{"num_hidden_layers": 8, "head_dim": 128, "intermediate_size": 1728, "positions": "rope", "init_std_up": 0.0145, "optimizer": "adam_variant", "schedule": "wsd"}
MLP neurons of a small language model. Each row is named by its layer, matrix (gate and up: input weights) and neuron, and shows model dimensions 96-287. Each number is 500 + 40 x the weight over its row's rms, rounded and kept within 0 to 999. Numbers have three digits each. A neuron's up and down rows have the sign that makes its largest values positive.
After each neuron's rows, "fires on" lists the tokens most often at its 100 highest values on Wikipedia text that the model never trained on.

L5.gate12:528476541542491476546514538452556554503448469546429442529525545603570523473488515546582487526470504489479496484500515450557500525455491539531532447436455479496542492461472501501486481519468540516543534543484558521546417532499449513532481547508540422567472533509500505451527458468561517489498560522499460480580503499474444491542506497492557527418526474493492495494527523449475441517527449523499490448520480452539544486460461512499453481522457543533516465519494430454526548519497456570496465514397519506528500478529453471399509526573567541475520619427472493545520504517534450515
L5.up12:483526489520504526528549452441492495484552436579490494478507527537487422559522503465506596374470431510517477423462479516493482472516535524466493519421423513453486516505498520501562476519412521588475452504497506517546507588452546566584462419439499510478547505479464501538539535505407465518497492448491478517504475479495504538599429488534428448486508483537525553476519456457505509500523514483501544476516461519497532494500486521489605561564517525443498458554490474501579472490506496527441417591446497477450532519485482557494525447431523536515501524464551515556447471420480589522
fires on: ":", "==", "|", "\n", " (", " new"

L5.gate1291:550460503529488473364509549515500471568500503419443448401459495434429536495507538516471496515503581429509533511451534466446471514504501437517501534542522533540515456567495477479475478406559505468493516486514511492553474490510494535595601495496479514511506576508594546450432532542470532419505531498470487486439593523475455506511528467496512450547469450477457465536482495449418479492475424459566457454511532510530570565438492444470490502454464484473479500479512583546425519440479545536462553495479496519516499523483532510551488556520445573479518482501535514474456512459520472509
L5.up1291:553521537452432534533559516577475514415522453551446519559435459491491479526478476489475499557476509509490447501430529544496445498462461506446491550555453415496497543549470452408491523506525517445586444480555525539530539473518506502502518515561484454478507471510580509459512550528458552587420481600479458547492414484524510457545480500554552495531488553472486539525454516472487588475535453468464582471528557530501431490599446483525489545517492547480455489576482491493496470559498522554501477464469522465447551544495518525453530492536507528547518486512498502500501546476488499501
fires on: " to", "F", "D", "S", " S"

L5.gate154:515467443495478517547514489476518481469476546474523598423486460527534462420501517536452494521474550457477474485490502541575522491487526494534561506472532542475496521549468513472477460524477458447457554478479502503488432443535591546481501504472452530480526498546507434459460459511443429505480519572490453432457514515405427522470478534476502482546561398531544572512554506481491439470472484498545392514534507476417573506453518488481584477469469495454490553531475488512397606461515407520463492543472566547498459529449492430513542541547501525505514428461454469507467490470518475561
L5.up154:486484517525539516481541505574443555461537506522502496488474492428488528468486450558467563403448419492476507471439482529517466541504533442528458476518548446544549436487531399471449519592514489497438475494472516505575463480539507469547528505504474579532518511510504498514552517490518552488587491540426507448503518500486471498506476518469460425566583569507570561473459527513548483524458544502491537461514529509534583503530453541524553481517469490501543483545502494476497470515450411502514491538536512496468556551526508539500425539487526430420496532386522430570535502526507439587
fires on: " where", " which", " when", " (", " as", " until"

L5.gate1171:469459544541479474453541431522479511483545429524509451481501561481514580497469492500507491391524498521523548483456552522431522423481463453485537491472486523616454556521507513500493552550571525444491488461487494477517536508490409523601474512534478496496454498583520534497465494529470466498492504501510444474512504433558415545540483506527421496467505503556483549431489495506469542535510470467474530532563448516524432474447455487458557487550491472499499470415505530445565507522549517470541567545532412482511454463471435486510514547547467560581426501542514478445520494505492454503
L5.up1171:481485477446515542510414529480495592471516496497425486517564565489594509503567490546524489537533478521534531489496529449473456435514432560537436509518539499481528413474511516490534584513502473515469404495560493540500481513446530503476509402463540499501540474559494524587527490599485463475535532493537490554487540599498490488508546485533526475492482553483522531529539497481533597569560530509486443513463516450418568501478539562496462472557510439517493479551539554511541467446517517508468467599551463469435526544526489477534503507473490444465470493494453505535447518543474540504
fires on: " at", " from", "–", ".", " in"

L5.gate1686:549529530517480442502583407485500441504484591457474585575497474577550524483527504531546504481528487477507542448475582506503533514455511464509571527569504442568488503542535476540500477515466494423529482508529535550461498505484578545510519524496451601548457520469497454465497496488446478484508470526488498544457497440533463512478488546460480531488440562470427493493473546467507505440500469510533519499560517522524506484509489552501549517482510483554425355518465488466497505555475483518467518472562513522520511518447419426551530494560579529527429436532526493570429539488511540563
L5.up1686:542464486489525545544477540520495547473512538542575460461475530514488475500532485495576415413538482543593512478522474491448486506474473518583518509588531520519459504486523504467509398535456433482481575504438520538516438514519475491532463472477471561464555457541456553490532457493500509539472536525542478518510497490474488446419485492447471511514461449490484495558568461437579508531498520473515402502476584454509446527450472484468523504507504529540527487444517474494479559515464444538469460511472511492446511485571480465474486460539486471491509537484489497538541525562516555469
fires on: "0", " election", " medal", " —", "8"

L5.gate1363:518564538491437500512505466477478521466503550454500419484459471501492501456443497454556496497461512532420464553526439477559467533576560517458532491540545548516522566483542470516445555487535536462524487469494512490502488537531435447575546440491557507557480473545649478555533530479494506489517541518484503523460490457505436428513483498474436489526505516549459454597510483527484453479445449533579519488532488552482465470459471482532432451534503491474518490506494447464506501439484545499469525460477517542458481549483506491518501510480616504536436505617495494485466469442465454521
L5.up1363:473527511446547499458552497555569494475531493438523461457530460497453476525479486534525490558513544593490520439426500473543488482480559505501541532467415468597559493464569543452455496443494515459516459524482416547484491505526550477561496460473576470448457465494517518475532565510492569504499512512464514593507459439468488488446539531481563535553459472540487480408523458489524542495539426526483475481513496392531504498439499556491543527532453533520481542541439494501532477518569553549508518482482437558510467505493488627528494396506516500458501541515491535479435499515473486551
fires on: "s", "t", "b", "k", "m"

L5.gate371:483451447418410490466509461528526540497608545516456475427544508523494484455526561476524534474464508434475462469463440481413523510517444474463511517488480480414506453459492505527511476457487515498479419543499465504497550489441441487479555573496420479446491495511509490482505527525481484528502502519480436521428457496470461468508415514514462449420561477569478492506506502523486475543541510491509546492488487480498526485499481472505559442525430410474518502458458479487505497484526449467500483489424543509447441464489442542510440529587521500539507491565523535499511520544496549480
L5.up371:463491516485565475479523511568535539535523523399487468439489475436564526458460498462584496497561584537461521442502555506519505474459618532422463516542538464482527534468525495524535519530565447533434520483490519435455517496453531527479441518531454502574483531504481511495460528571493535509562639499481488523529432493576499477507382530518512501514438499498532521477559464510492563492537496507526505518508505507496533490521512501535445518493454539541470506433502466484489481507476452407448523511480522495462510505512534507465544472464492497582489486499537501486546450500523545466
fires on: " his", " in", " for", " at", " with"

L5.gate158:483544500593418473502452506442532494470465451518446473441512498499504550441467518479500595506508479477435560566530496501490487482477452449530490496518553552485512479472527570517452475537512427506535543519493507485513551430518473533486542444510481522512471563410479453508452557451479466504544549543518479415494539464513490550531442464516521506451513474466490510466472559491457519508513454470526554533484577518478455503496467468492539453493537450440493525553542465583436522464460493432522454545583562516535404459500519473472455542514549496493530482550561447452507544467541483497
L5.up158:517583469497475461535530542501524541536562463557490474568474467465475521457527444456466471554569523504450552596478562445428504547621493491405499541448555502484468493457531482478511592470504464546534511502493459490539489477411396430560460497497535478515448451531480520524481531424511492503478479489427462512413516542549569499483441479528529487486531525519482540546491477502435568528473520492599519480479522480491441540598493500574491485433461548448491558413476506502509451403499561424499505545480537476494520498528445506467454524481547485464582550551430540526456547484493424451
fires on: " |", " he", " Aggies", " Owls"